Part of a small language model's weights: tied embeddings.
MLP neurons of a small language model. Each row is named by its layer, matrix (up: input weights; down: output weights) and neuron, and shows model dimensions 192-383. Each number is 500 + 50 x the weight over its row's rms, rounded and kept within 0 to 999. Numbers have three digits each.
After each neuron's rows, "fires on" lists the tokens most often at its 100 highest values on Wikipedia text that the model never trained on.

L15.up826:478487567518559582434428462507523555504496483509434408554509488515558496484538571477517560459526495485466501451500514538473369533558573514453472462510484474595483597435450617531494541438532523583536509405480456492394529533443641478539447483405526487515568517489391473545492544523507475439464508557536562424468567481439464464490537483500510488583525480442557407597546446480496591480414474542537432484522561549448447476555534569487532496514426490416425581572444476496476510521477594497390464383465527436522517452460497526500432488593537538518504494560554429519497480539503448483
L15.down826:536573419468443576468492416409540544431506400485550566386467608482548464539487439489482523388524563517531449532447555447415529450488496490463506544508472524432463511534475496453534535514536521502460555492454492576433514575516446461497513522506497479591503517600567504525577483435427516546462499479411467469487493492586527549398460503525509559517532373472490532526525482446542503481416467443502531513539587449436415439451492462535583447581593527489586614466440542473557497474502532523501498517480421591599526532512565376378602568486597536525557463511524575449383493478503529481
fires on: " |", ",", " (", "\n"

L13.up1294:528443510489509580434457512523475525466473458496457452539575572492437450474450458559387466456556560443532454493487512491488656572506484506578489425495497410497459536576547611476490480549652474568488434435569520446482520435442568458493538522451495558553539535517511521469478513581506442451436465590515522449504511410419458489544450532514526492563543569406398458489474468502400508555453547486556504499507587413440511465468418549544543584488462445451291559576499592458500460460469540511513495561504557497463434544575527522552458454487510416560444441469466468583482495512521564523
L13.down1294:468484443530411378499512545546470545533550502474517522502474490515527466533516526377598496491453577505428499452501608422527488488444521516478484518586522418471520444448471395587528505452477493512488472554471527453497495465561614518515509458623522510390423445548488454595447472490496554502507469452474492440569537478454534536510548527539475555525495507552537557535523577498518505452559428509452523460477563514442559580509468561533549502409548514527554472514477444505447553555611497476536441488432475500573499540493523519499448472530527414479389557512463526419469419483442492510
fires on: " ", " born", " on", " and", " released", "born"

L15.up269:524524455448425523560501558513513588430478482470490464479486584544498537501524438461523458552564521537449538454505522491495425535470571444422497413443450473523501478525484429521495453480472420631542506417518576469447552519499395504483392465556485483500433524463565524459448528574550450467480509537554454494475479527523568482543481407546584545499474522529503493528493577510456517519414578525481518426524456458500486458503481553576419532584462553539545506351523496506483526527402536420432452608490539448448494431470457530501629484360412359522540568464577539508541466479579389461
L15.down269:509575539510496565480524506315480545529527613494457426498426463468543500471468560512495551436418473441485509558564445490477577514568500500482412497392549656435554517489538579508428525381488553451431480464460508455512483467520567555458494559553586538479620522510458517441582526531475567529618507502427469570526531482452541501482518529493389523442520467479535461516536630523492482525445480521459557577478557533539582533469552427483524417507542517468495503511492552475553535495537534571469518412420543513551549495447537577478451518454519407422487471569404542519521492500484477488
fires on: " |", " /", " 1", " 2", " 3"

L13.up583:492508516599445532481569490513510538505442573547554429437520554578488503552516607572482491637528466475419553568461481435526477499579454484470529479433556506553500502513468494539399521571454536617492565502491455534520492490398528546513435475512520514481529509503499504538524497385567504490482530555506476497478534528483472482378509559481511440527659479495509540623519470543519453527455567476483469514549418594413476494520489523541478597485362490472496504598447565389474440534441472498503495518570474485471553500514481540621521471586484565544541566517464536557452503566489542474
L13.down583:560484409516393492539522568471485458477509518525534526541480602462441569542462437505549482448539469577479467507425480454441525393484514462515524506447527487426500446506473436549392534553416485500521431495528504465505532537489539445477603516544531547568475529493451474499465498531411572529469511514426532481485476579490473439560551553500513514519410504551576499502506465471398469458537513569457546569519593401425518454464471411545562553479464461501513572526460428480547551559517524514500523484452482535467570511545532453506543586488479482399439497434490432524448502418487469478
fires on: " |", "|"

L15.up1739:494536455380452507460590555473504517369415457442528506583487635546491518515502474483504573478498546460521529577494531496523427478502510459459552480416549458528481407522536482469536484541552582508516561552549434467553554524455468418498465508442503469573482546523539500349565570490555418455483502539539509491463439523367586580542573423485531414573532531449581529512533540440450532516516525460566511502454460485458516473525513536550481471537417416481511502472625520415381521429443524545527487611557597456506481481565516513516525498472512482558542470480593531538593491523539455530
L15.down1739:475444597428573472499494445492544425580556521426549523523632445501496454502467596481465423546578451555457552412454441519502524537512506553395563453543486481386471506509460514560517522450497566544468536411478436539509544441531483563548545568489567525489452478522514469546481447607545471547494435443449498527611526561510452455403474567482471522462497457378504551487450446480531517485532514480491546460545513520577551595495473470628587482443554519430513559507436452554534521487428454450486540438472432533507541575585586449480548508572524492554423468426490510546453495533486594502
fires on: " |", ".", ",", ";", " #", " of"

L15.up1988:519520589544494535571417566598487476451426445493520483405513493475446603489523494421484448505518540503501472452455498540524555424418444442538469437552448455544520469504427510476546581516587467515424488480484530507387401442477463492569452449435502409528436614522483588459481496447538503459563553418521516516449328504502457533477450566532538454481494531555543426505509533591507524589427509538438508504528530415497501564520568479470410503543480501548501564515539497469473523536559501454504462391403493447486530504514510470520508435535511481558484454474478515545476515498401438432
L15.down1988:527485460498546592494484426530464513508543504459525457637463490490426448485572432550406439511487325449500580528439555541381434607527524488400485446476591438481523561494515454480451491517484501467555463437528437498408522592526540487401483427476405609462448428510496434502524504474498527545472444564415552427563526517407385514527526533492475461540573521381600595470560551487496481480519425381557413485525455577502451435371502526516588590537509514462487594456502535476524489407429493504473453528579587539517464500500589463545420578546582495452472544526488465449482442582543466595
fires on: " |", "-", "===", "'"

L13.up1069:462496516556634530502473633516537500424467413513485472612641503472452572502537472571558561535541554499550580495504538451534569541536431451571478385535486607489467443498513521509461480596545486545484487584511512556474485459572480533557493483484474554475480469458560470497485474527474524491449489563630546487482570556506572570446504432539508521589498421418430513456595421498451506557593486554408473467439486439487510516515488517537454560483477501515454485464522482428435620454484497499455543520467574459445492528522503580529481530619442595574565512493508448568577546599571586501
L13.down1069:570463443510415464440492490470500523335498596434494530539506482485578463504516472518523441584510536467473581511461476482480541508489536495427538552509599442472484473510458550419486561435460542540494536481476508473568495459490542433455556511532489549455531492489417495514520459462501505501511445428386598423581471567523448392501524584424523496429446454461527514488604419578494553470414453526595480493480510478489555581444467438542568550410463484487510501562455572598395481579475465466472412508489500556522455432517559480488644488513451444511549575431495476466395545499478456569
fires on: " |", "N", ".", " goals"

L13.up163:515434541582498421504411513491389546465457537564467486462538584518480452431464555497503461508531511408525466548464531561531522416497512512525442497555548509508475506525502546510425575484571370470463429346538516454531474454508592447591478509484558459512496513581532504427545519490553523386591544575486484483543559507447489487450540540523489515477496504405507436626425473344487463565483439479512507478349540493517490477547516396469499480496483498529482486490449544412421470443525528528517487600448538557543528472523470547507524507625579512460486471583517579484442447392527427492
L13.down163:499512391482443436543588560518525548549472539536542559465442505521503447480413474531437513486526483568532566497501527517468479635425554535530459455470481550463524427565477447604516429497431509475583493620454453500521559486554473490464460444415467479465512548460421482483449480504448470468485505389585478483422443507514436488538485446492520422404564552585534514332473517525543511458521536506494568610514548469444468507476394496542523561564513450483504431511512456433462519424507563515563558516461467446572614519568546543528577461502527496528604509561478470523524495555591522536
fires on: " |", " school", " is", " were", " College", " often"

L13.up1279:518494457510472498578413503474517555446452486508484463505471555483450560534546489622476485467529543490506463503498518521394457553410537533498441463469495486553484426490493459481501470475500538544533497478460542473535538520501566464494459439526500469499488439470536470541472526522491540512472490498445602430441552455486394528565526589549497544506541472510514507470512621386510520547560459493461556468481582456508540485494387448585475595451564472444436413504561495468499572494579468526586514469486568422523542488469407472564528455448513457580535404498527494505517491463498427458
L13.down1279:497530394417482523429548540458454501475522521449502558557495458538576526594465550489543548546536419524469360545560528411491497566443488522465458525543501594545515514522516414601502481379436578500474497536448527562456470528498412496445520509571479442495494528492520459495527499497501445522488453521508511578587565541529461435381512500462548599431554522578508472504618480470485549485421432480523498406493407460544514394489438491505459555433464534431489541532420504536461480509445593467514508407447534504549445514440454511538586528577538534527481497478433412609555521517531445433
fires on: " |", "):", ":"

L13.up793:499524516538496527415447517507512592536475509468550539454445524517532506470482469446361461532642550480484493479476516520494406507548472582507531520505489473465496408394414536559440500517430411539479494464516625463591428537523447417494495485457512563487472520553472495463470497480497510513454585545458491503562437480383443537454447543513517499519642543474494604531495544500429475512395464539498540521495472519507474527528523378518558524451507463486488486467463486394543422399537530456527531601505527502461478493491485552482515460501532496478461452467529520501414505453566449450
L13.down793:481477520553506462486480503523461444491513558431599552432524471492560474542462507474534506558437482545525566500437464510535585476534534514561507511404524583396549522528577571554501443558493429467428526462445567497434370460436423568463487529462547434498489524522540536454534566495577408455503444531469457513578498457607525464538428521504554465486496525534483384515483448492514477468527498489462494548449433536580516506453515439417545505588542464524548408602501423460471478474491523537513480624456526548539463487522528489466505559402487487438542494427527508519460590461512566498
fires on: " was", " has", " is", " had", " been"

L13.up1829:440522534472483608496452413499486595376467439449554502473471489437476539348580436496407527492535522564464579519552470548546408502553505512577493461398480540536567474620495469485494388571527548509539455383465556562520557577543495470520440447505548476465445506561529490478490439447463400517470485541536497514515444491567513486562528517456502528471582526418527524574521463404433594508512612469519433472462493501483520464469422502525433497486513518549494495403541575424487572543540454508479480417469432500521502482538590589591493421442523534393508498524431537505491465507482504491
L13.down1829:523465421423532516527517518501476352534561480524490499468432466561561490610439501485579479521446504473546509486446415480430548546444536508410517629549526495485394479502511596465437519497532498373571570536558470496474589407529532572578485484472508500553467440561392427539506565488502537442516558495550608548542635541414443508452421550513557480512488508478498399515536514555447523516538417623427467472550454501565388513486498405516501453464507607508500477571475487503453484538421557510504472570485432530563544533540508417473517584521564424561423431482506341559477578486519476482
fires on: " |", " and", ")", " W", " For"

L15.up294:496514519528495476531554520465514562512493470515559443419437480418347574449504514523528476478446430470483571454524463500583442337596532428537487535528500466498512405558445518493552407500485509479529438502528509541486471538494428523524454527463465558543611559460520480474461517433554476431525500525474559476534481579419427588563560536417537491565524508432476456578595561540497551503585459603487475464471528487483469479433586518569447457489402460427513524519498502458516576510480446470472543483556488473502370550494426562541595437458570429494565522442534514478556455552550443514
L15.down294:542489427480470473548488448398437433545500509517466479428487525642505536485511522512460492533504465414511557474439590564495547411573508492428462455487490519531518476431540487441540436430537539505511554480470537515557589542566586553509471501552398505439427475546469465545596545445456467538504511523468545532465533496556569517512496451522528569555447544472515467531512483526487498530438476478505471480486518464504499536505462573440512482513541517563422549501549620558552555487436487572526454443484478576586494526616503528498465496491467536491523495550477489454463561370555498494
fires on: " |", " (", ")", "s", "="

L15.up1590:483529554480491466546495509516485544501408512496511517463476607480447556539505462501542433580435559493396489422596464503423457528415549486485619540437498504436526542490515562504498505521528498600475473567423508495468422510440446465646461479477388500522437522608536557444440508467496514475518550542478471467499491435454486478550521635483496543523511578439563395520527479474538447531424490540506480523479487480559489565499540559509508447496477527416517486563510498473479523487437549473480538423476466583555556518495466488518369441517486467531501503487500576523513494582513480486
L15.down1590:534628557529543437572475541592528480480545468491494515560511425546596447526548494543484490499493514488523454507511563440540411465487416474395463617573502568597449527471535514601518509502537486462468521450466391542584430385537495547517487508557521527536609480421549481569531485434439555431569457497540495558528498532450477509603450473535509439511492517501367473585562422542509533519461482466509550426495532503478486525554411511449443483495511458412436501532518520563500571537542543468487532505611537421479575560476467546504564401448564594461527365473529542450538564528452490519
fires on: " |", ","

L13.up1791:447557480506598454559452524560566509499478537476599418542463527467513462472432503468563456494519542481546530396442490582479469487581483496523489498519560455536552505467449645489542535402559447520468442404463503439576483509478494559511496623444403496459469565469565568532484470507432461498502599508533532489479560519545478500485530562516490418554562496491421557544487450412474516547423564462417484503507464496499515508561462555545559472428486511492524579500473398477444615387543574503490486484552512600490556482578527503562550392621548588552515447535417583437555523509410490536
L13.down1791:485457534485552551469506546404560572544558522546473561496533494516483459523542505530436506553486447487500542520510455370553537498489515417485506460569568506528532604514535407388427521485425501519527557505458501478526515456473406406588458461515470589517557509506497504437519493411564537465426448489459540528608578475465470486503537388558557562417451356448549526462528510518485459562453454513580490523508467494467466563490530524564586570507469540556463590547381505525485357461422448537452389460382522461470523523461541467594467515462478561414571484488534480501492432530559456474
fires on: " are", " is", " was", " were", " which", " that"

L15.up170:414465525601467565601482531452529535527455461479514497462619569539566554506460523480459476512494518437492535547582512616491574493486509471470526469543547557534516491427398581465520543505603461535471455447527595467510441539530472616469502407421531511553440452525537497545453514488515501451469512398380469511544536502441513544519552483444497535529491508486462532542482561463469492474410503530478531394447410448507470551541465567391560510529530503503528516468468436516422483384639437540439466519503526473496538478576578538489450453605519567555465479476615452475469540503502468417
L15.down170:477468437495523434414499514491500493448528501619527573572439524456458473415499477537594482412581473533532541602419402473487544530470516496567536431413434501500560432563515443565479466518486463459460439522387478532396531478400484516511498512415531413398466581477528461473469547546479474555472498502490470559485553524455488516467478544525527516551471561535579537499453513469595437529474390362534493535495618451488474486502591473507433562533553525456421545482500516468641516580440489462527589626566453452530469529511542468498533485451474439401460518506447596567472447518593534551
fires on: " as", "s", " not", " was", " be", " is"

L13.up558:565513497614490604510501514426537448473483450515492519535595493453547565484574565574545506523444461483511618516432497418558455557451458426537426473526533505554491547479478474475534520459520498618454414530541569524431511485508592501624520451504510438462507451545558546454556507524511548494435475482506517559476453529506500474462514475495489544475510517440408429442506540356476483555486546442534540510474417497502554456407548515423448547498444504527468510478515525543449559464500548403487522484570433484546421478564450436589513563514408440524505526440533583563577512527499513555
L13.down558:496577533623419488543327432556485579556486595582468519532478559514441520513488602414530532487548493479501560440372443498512552498511538424482511437436526531435397445474490572476418572488491581562496525421506608478529498478469608550445594499465453482506524474444545458509466477525530502517502478391504460555500505489552502460516498490559511499512521456506541484513466488477565514489406499503553453529473412513573555453461493477562466527608546449410552500482504537468446424479481486479475493381503538466526535585418522491436493530600425540438556554535458408556484435506543558515
fires on: " to", " not", "'", " -", "-"

L13.up1096:484474474447515514447496543540611570496483502443496487526555411527485457551475493573426456575510558602343461513421392506431431591508529499484484535463526498522477438475605435555499488592527519476507513467472497546470500527536465507489408396491529466458562567556454457510591400488476541553494456513474553436528480508446543499551391501441506426448560492533493512619556566505506472516494510446493503470431483547472506497515429529520482550540464484475439435455455471470545502492414579518364515672455478612459490599520441518540474541643528534475492529443475557563490502511513534438
L13.down1096:503373553517466491532505514526426577451516441572463547391482520459439482535536496545509514529497532535470504584484545520456479502510510448541582573422501444481436565419390596455422475411473455417567488489494499525557515516479540482486508506553441509486506476511439498545533463479481498401499417513475464555496432444588582430545504478542511511486462445549507560512551470465422519516531436488497454435512472500452502518441471390493449518480429465571573495527460538498510538592481518512426465436535470516478471416506598370549474552435504494457528505474536458448465514537474468520
fires on: "\n", "|", " was", " |"

L15.up918:506497492481398530536517479505503524446450455470521401555468535455455585490503430500591566482492603456521507476541501576521489524576570434558469507448434508523497514514478502526521521490565524536553577485472623416521611476523417517522430517409543470583494553609402506431457465481456504492420474386414475432487492454484528480542543542492510423572493589460472517476507553539569621473498491519540569400523518418417542346473435520484470464565451479491499511476514455551540556463507485518530419509512426482523504447469549493632560484423470487468518511532498533538512510392505442497
L15.down918:543519471545489503540397454442458459541439395478542483549564419577563567556463541527423478502393520412586461552524535595461442450500470598501480516452490525603457474442527519598463516449471584561562417417434493526493511556427529599503520514630449460457581498443582511480448515425486476595527401496533511516516501512461398504504467571437576581481530412480515481447534487541559509458614537547467450447501562513467518530418477518511479466425538556534426511460565524437474572507469625475507557499526622569482562489502537487487450535467464555577430534538460552576515478461571550434
fires on: " |", " ", " of", ")", " to"

L15.up1757:499443524541525595533457515469533442474405486472411510551506530486600442485541556520523432478517482554497470529373429523419420499494433457498481567455481477464513431482466528559401439488528439540535435479489492450579515469490504501551532477408421411559472460577502551515557477520502443494470542468565574611506443533546466432461503483420487504505579552511481434444571506422428530524442462462450543414483549444517466536552552457475487448540459526447440513567464548572484557521580515520478596465526405517497490561610479551458542439605450466428461564485499498533533541531503500515
L15.down1757:413415615549553522527480508416579513441456528585539518486572542501453537439482524521560504433409452556488457526433556507487476537499460423596463452440422490412424462524500499363429529501505420473467477534522584554533451546480636426432519573485525532491537501544479500583561519459596473530495493446406542500498425561506528440522466517451359479432536485424519503507577563468508494448450502478458530551438470543471551490416452434567513545453518444445511517372499532414559475468488538407531572518537490560505427483480493449542485565487555480424520522416490458533420401548493430552
fires on: "-", "s", "'", "’"

L13.up40:484458472434516540518429440479465512535436571529493553609524427524529500438467592530476505430537453517461556419344615575460446539519447495488488490507478553519495429443532445466502473488607453466472495475476585434522444458495476481558396436511461453444503497507458567532482450576456471494406541483413494537546445574509468464484494559496496509444595477524528480484553454505467464445423517577470480556408516520539526569471540502558543412539528546453467535484449489539487511558524470529463598518471429584517461490528516580449558507600432511528517576444517614393590517476620422545
L13.down40:466517539445538496502524483511465483492519448520434470465501489442499547415559536488459518517458454423424383520578531597588477611541449460480540474479507532502523503506525386530483450556512465460519515442429508422452505503467551513568523646436474412387554483533546480548494462495532445490509441493506486400519556489555531481482542464515523449416456500439375516515561518522574494519542454512512449438529408534509426425543525534590452557572468529496524465492492563469440492452615604455507562603459459415559559524508486475571515495516496482528468541484538509519505440569474543492
fires on: "s", ",", " such", "-", "'"

L15.up1647:496447473442512495466438520478438459484475467511458399533492538459613446481506567542382486479569581510523542513501442551557496506545551508452512512484488471477487534495507473480418551487555474494588410453451539358504533559475599432500440480406546479527541562533614545443570448434532528552528530478481565505485509532489501518583461538436534505471474548520452412582433480539492530546491527579443507454381424537492486364600498543501481465517381542506513459479551523580396529460444542483404487461587482522524475466551427522648509440439439514439540541512594514521456513478566414571
L15.down1647:504436521539425513451471505503491521553437495523522448462457500515560539513464517501450478488540516546517593494507452559587516468528507489435480510491452509387459441468508516500459487486561496579476472496451495554561485482474555495420490500505560461487504504488535470540500486510458519526496478594498478446482484419517536530538577532465531546508421494430461485563453521502538537482414520505444437488547508529562461459542450499532449465562438512434412420454565536568525497619521534506460493515504539578551525492542536567608499517428545514480470447576551492555484442449509392634
fires on: " |", " and", ",", " 1"

L15.up366:546512476422415484469563428473485564554438509474493392454426509566490502572435506502452531703574483663421491488535654453611588573549512473508477437402567439525484469517515495509513417565541498521538509534518465470478447520517495549538425534420542500465442494494560562464446491470585516580584549440488528508510464425500489485473481492490496495554462558443416560547552444478574554519502460545486526467344492571491469406559453481533468636557485550577503556405604443541494576424468473429505563533544464521483418528509486530470467542613486534475441457606544483523498492515512475533
L15.down366:442581417523561421503471580479510443616518515515452468482447493397479531444469508474507397510483469521497583388533499497473478521440421507627422549536517428524505558527534506495540448483521454561458500481561519579527428431551432548509450468550490513547514549478480430467590536605396574561509521538495405483505568495477499478463523477470458589516519507525466524428480565579495515561478426477426452548486489452459439495558511458511506554534511481435456421463530622484532473500537496496446518525551525519544477484467417420457514475435606455521403474553451535438490527404500561605
fires on: " |", " 2", " 1", " 0", ",", " +"

L15.up703:495483507524540451534531469476490586437445399572492466563516580506507507540535463532504516505584517516569459548480450555605451532515490442510462486383515567475426475513490571545480477535503479473584462493478472417505401475481455550602540464483516525547476576473561555537463513579476544453484476492564605611454438419452541504518516477443557453551437468505456520477496458474458477448426467554585461432526467479424412531453541521570491477543458484496505550463459480444326525406451580472535496551548546506486507509624473427536446542489493502584534511501504493646426524548501442469
L15.down703:444480462594471506491566533511551541530516555437407541504533532640486449504474515481476489689501569470525485489388402425506529464464535557500460527497578505476477556491432548537536468532517466487422479496554479404528441473520431402578495486468419501473483374460477572537479522536474520532517469428427490433535461513540449559495565458529549497468575472513514526548472477479480461456481569519525483528433544521504567547502488508535464533459561464578460511509461531591470427491519525499503564471541546516591497546532562447499516495388476403527432532470531435564453463531510460583
fires on: " |", " "

L15.up671:457524543502570497487443457475491550439526482499406566629511522456564563511462605550437494539568626526490475386439557509489526563534506563553545546462531526535480481545488521548463473466520432578424547548448457568538469448571399543529508479459458529457517541468504583533434518523456449473498474449463515567497459528470506531476433436434537453569556510583510413473503422529476476499408439510467559454458474477451480450487517544459423577495519532355464478455473491525490529447489557455417551499597514485497488471457441620469531549629421491521555541505483523461506494519539564448
L15.down671:502463534500518507502467537445474480493568542432517562525624523405529526528479500420542517472531539453549521446453531530530442460517468497561474489536516495465482501512511545507420465532568516443586457503498549481436557487470418438543572519471509546437488562556519522494436542488447530572411465543536450558458561479495470491521509558470558452502370559555486467512505506569497505414474466545467516444498569532579565418603547492529463641497530612494567499479479481500541545487420449487530572517530483458484535508507526542545556492536508554562485543488526488563607550494533543477
fires on: " and", " was", ",", " be", " is"

L15.up1792:394497628546490464500471481485479538485467485541513379556424551595537509593585522473532570472549434520491515529530524479504470519517421450505550432554561444551403498532495486585469590494558500466515388592428502523468484520514547477463490509560429529512447477532513509538482515513480449495471490506531443418545484388512438560549452472553497406560478561535427447515463580497547470490525512573509474456417339540502462481480567525552510514457453523519565454514506396515445556355505588509511567525488493520517443553535458510506482555457530464592536446569554526603484441553497428491
L15.down1792:455546452542475597542500484533580552425443572505468514462520540570517466417534491515418415470490501514540464514425427467486523498477578569548511523503501530401563450431434607439459542540530502492514480546585521484484544518458535407468591539403557449504530520478476492586447531462543519512577508498424566404423445431528438537554505468539548586636422432558456526435526488509470563439528606423499468501639553555471454509505499487524462459425499485499506525540527410518450495486498398437455467426420463453461506444523495435507431492488541321451551529464496536455490512526513558473
fires on: "p", " |", "ov", "CL"

L15.up754:509495428490553467498501522517555519386463442488489439484466515533442604568481619556505498489555476408544569475520587509569465553507479457507476428502485472530488489552566449474535425535481473451488460534396585504474438506549487610472457523415491449488512518547488507503437506506547500559540509512484540467481506509470577545498405559480494445547522498392486553496582412565493518516565463594436522572447437470440493511475498460537536503638464496542534400595560494512449422558473478525505480519587377490511482523623510603491429475451530576571522439517629457471538491468519535494
L15.down754:465524437519538473552475485448516453478459501446427490471504512487539526453467519463493436517502533525540521584505558509496466540513421514458449464504448473494460391502519543326539487527580530454468518499497493472559524423492515549390467427472494483500533568432514482529561526525506498591482461520423430461494621522559491510591534508568520511579462466420579458440561496468429475459491487502392536452467505441476476508573455447454539524478476482506506413446531591573520467536518498483453471481511592538543507513510569465509520517411513400505539437449537445504429453389491543489
fires on: " |", " L", ":"

L15.up1738:480485558452503597580430476569564404462582433454419516484485464465395409514423525546498482522515520478463493454517465500452430460480515365457445497575537554465490478583402517568542427502548426488467420446545445528509508513520509538454505423504392528535506479501573551556551578550504473514483456548444549561435475480360485520524444430464498501481508520424459488460549567575481518501601471526472438476560516513517526525454539487571441472544475509484537646581381501468464536489386556440516530459565449479533402483486438494572586475416508443467491515503477542523573646518545534541
L15.down1738:471504486546529498415574510389478507494487487433492495549496524541487568462506406464458468451520501603454523446536505538532429467456519553547578524525534482534556497467451484310486485505565487576445508484539519514425548529522516478435444501537492493545507542479531542462486527388532496498411552535446505441569496534497425503428579559455462515411527441557438557434490523467525486561507477546509603531408501472459476440512464411509529481612508554391499430375543455430422507550512521491527450577509499499530408513535523456582413501487541478516479429475427481597484430511468459546
fires on: "-", " rest", " |", "==", "s"

L15.up253:451442470515512475491419539549506505400437436490460588558481472559564480490554533489571465592515495524467550430486490526506468598500405564557468460446458480550521445411457543506394517547495491568509444490532524507530506471508427468602523478476429530473461591616546574583442410373518538423534542478460466590453491491482506549513461444440530488540519497482546431527534489479500522581455470472459558514491513489587544516470383544553475430524542511489486412534415411466453493462501545464458447475608502529561440576543531594459586508495468515508492544563467560502550537494509387420
L15.down253:509468485558506471433480563541487508483488492551483458564521504593583534526482482483510593577520532483502520489538467436454494533535507458480515453432497450530511570454498520573478547511531562497520502469538475500490515449468439421585436477503555522490491623588491505528530501475520514468461496450440496506439549451516484485468490560523591495509488537506505479495497437534509483472482500512493524506542481523557539488478452521545503554531565512461531522458486461497468473466498565542448421480503541456494563520546515547541565469448503531557547492514520541523516546513568457451
fires on: " |", " was", " be", " were"

L13.up1691:547471550473442466545455555455564574521447492483526514562529585484445541617420432582450522512601501454456491518495557523505547499425495461540514537435456493416539483545511529483432537469545425553507490429504569489413476492534523545464518530488405501559466525457562529440541513488579523356445601503501590484461562525437482532606535533525513358537430547564444484521519458565546475568539401543447532463508477524469611465481530507549561601546504485498451514489580579442443568431509554490491582612508509550451411455507398508511461521418438506553490504536524580497442550579618515360
L13.down1691:488459474603468396537577484583488405474556487423453596512617455522550503482498538485537546437427511517477586537524438551469435483493498512440581528548530582526442460515480550477594432554563498505483499547477429515492538478430588504487525539492446414450551437447413415531474548470536497447547488495546484550534575584425588495506453480530445534535505439561478547455409519403470467513524473516480555536477468549543510546552421391483501482465497529485472533452482488540441468536475569465536392418459452475490557498584587508538461509539499443412550511555461546460497506437477435504
fires on: " born", " R", " ", " D", " Le", " O"

L15.up729:422494538430494533439516414481553547475513439474414582563526517528484464537508472551399447520437485551568496523315487519494404602452539558526486535540536495479486514520499508531534491516477486507538403551436573490371455482532444400509507491457430556564485502483600483463500541554546476565544443490479534511567446548514503487501529574457542460513551588479506496591569556473472527496444519477502537508524449499458524486578460514477516510591508543483559450572456528503397516493497490522456494536435497552546438568615456471530458543539447482511471560519463553642544579458475480394
L15.down729:511589498452533429484493450473493483419489432506463545569409476493498514481587458598564472489449482421528532537430490531577489530503545536445422475479549497521466517495431536471567550467508601452515479511450390492501486474411505422488532565534473455498549491439444548518547554534473499465525486520536537530440575372468446485495423524489487538464487527470477485572525473505570512535513536440555485489536456464539440552597482391434508548517555508448436489492574519472478514560549568508490498555498440447517598472436550509425552508501584479391585439449518473543454469552522480552
fires on: " |", " December", " July", " November", " at", " February"

L15.up1077:434435482483545499516484500454528588468474431563538436599504493451462591429483483498482507504503488469440475542513554507543443564565573454516481471399518460425479497504455506493543479484498436508569519542508477565457601456434467504617457496456430568517541450529441588474501543469443402421481528511497493518358433506554526481415480532522494478594432618461417495498430509505356487523458468539525490529535443394539455463431553601461558612537465465499492534471501454480462494389510435590421535535593493446571481479545504547603493496551509465494618540460484572485573532538461453490
L15.down1077:479573540503513526626538451521549436546452544480523478464418583539488547463500508513529487489573472605486547449360472498512567463411549482513458415549565627528605485480471538518495497486441554512411487517478555501468464505509527538468497544486500499572400511577491504545466450489519465503545514444476460480511547566504391445534516574470534556458570462492486531517508530560487494558510526499525519532473499517449523578429597444514528450494531586514381507447400554499528427562523533486569478368530482532550508569491445368472471423460528474615499527447544428518466518482528504510
fires on: " |", "|", "-", " and"

L15.up1142:560485494521549487591498640506500441429478546571570470461499444495487420510518449499457514523581579548549528442383521515509491485525440510483501515511534520532408529550540553520457490402448411533467522489490506459528580396522434466502550414455508513529436528490534468561499477467442514507519583477441498415486492350534594518446419518553528450521527527517517564515456469444526484478528418535502555504529555470525584485499455500408465509517514528578488349435418500463427470408532591559489498532546484601527431444493497501561573546592547562501531526480568497498492617482549537413
L15.down1142:484509570467432556420372541585460491435475525476513418493491542508547483567464535435471576486587549446509518528565399475492475517464566412547494484497534495592510533593526599499472537546477523430504479551483477604593601524548466467498550518564500526547553481519588542369453508425562395489491530497541505530521530553444477466513458443482494566480571482560469450476556421574430480557501433443553498442447524540536557570507445404540541497585515464537510479478511406496541501656529508511462471451530500394571521577464494543432434403444454492532558529533406593551526461544472489528
fires on: " was", " is", ",", " were", " been", " canvas"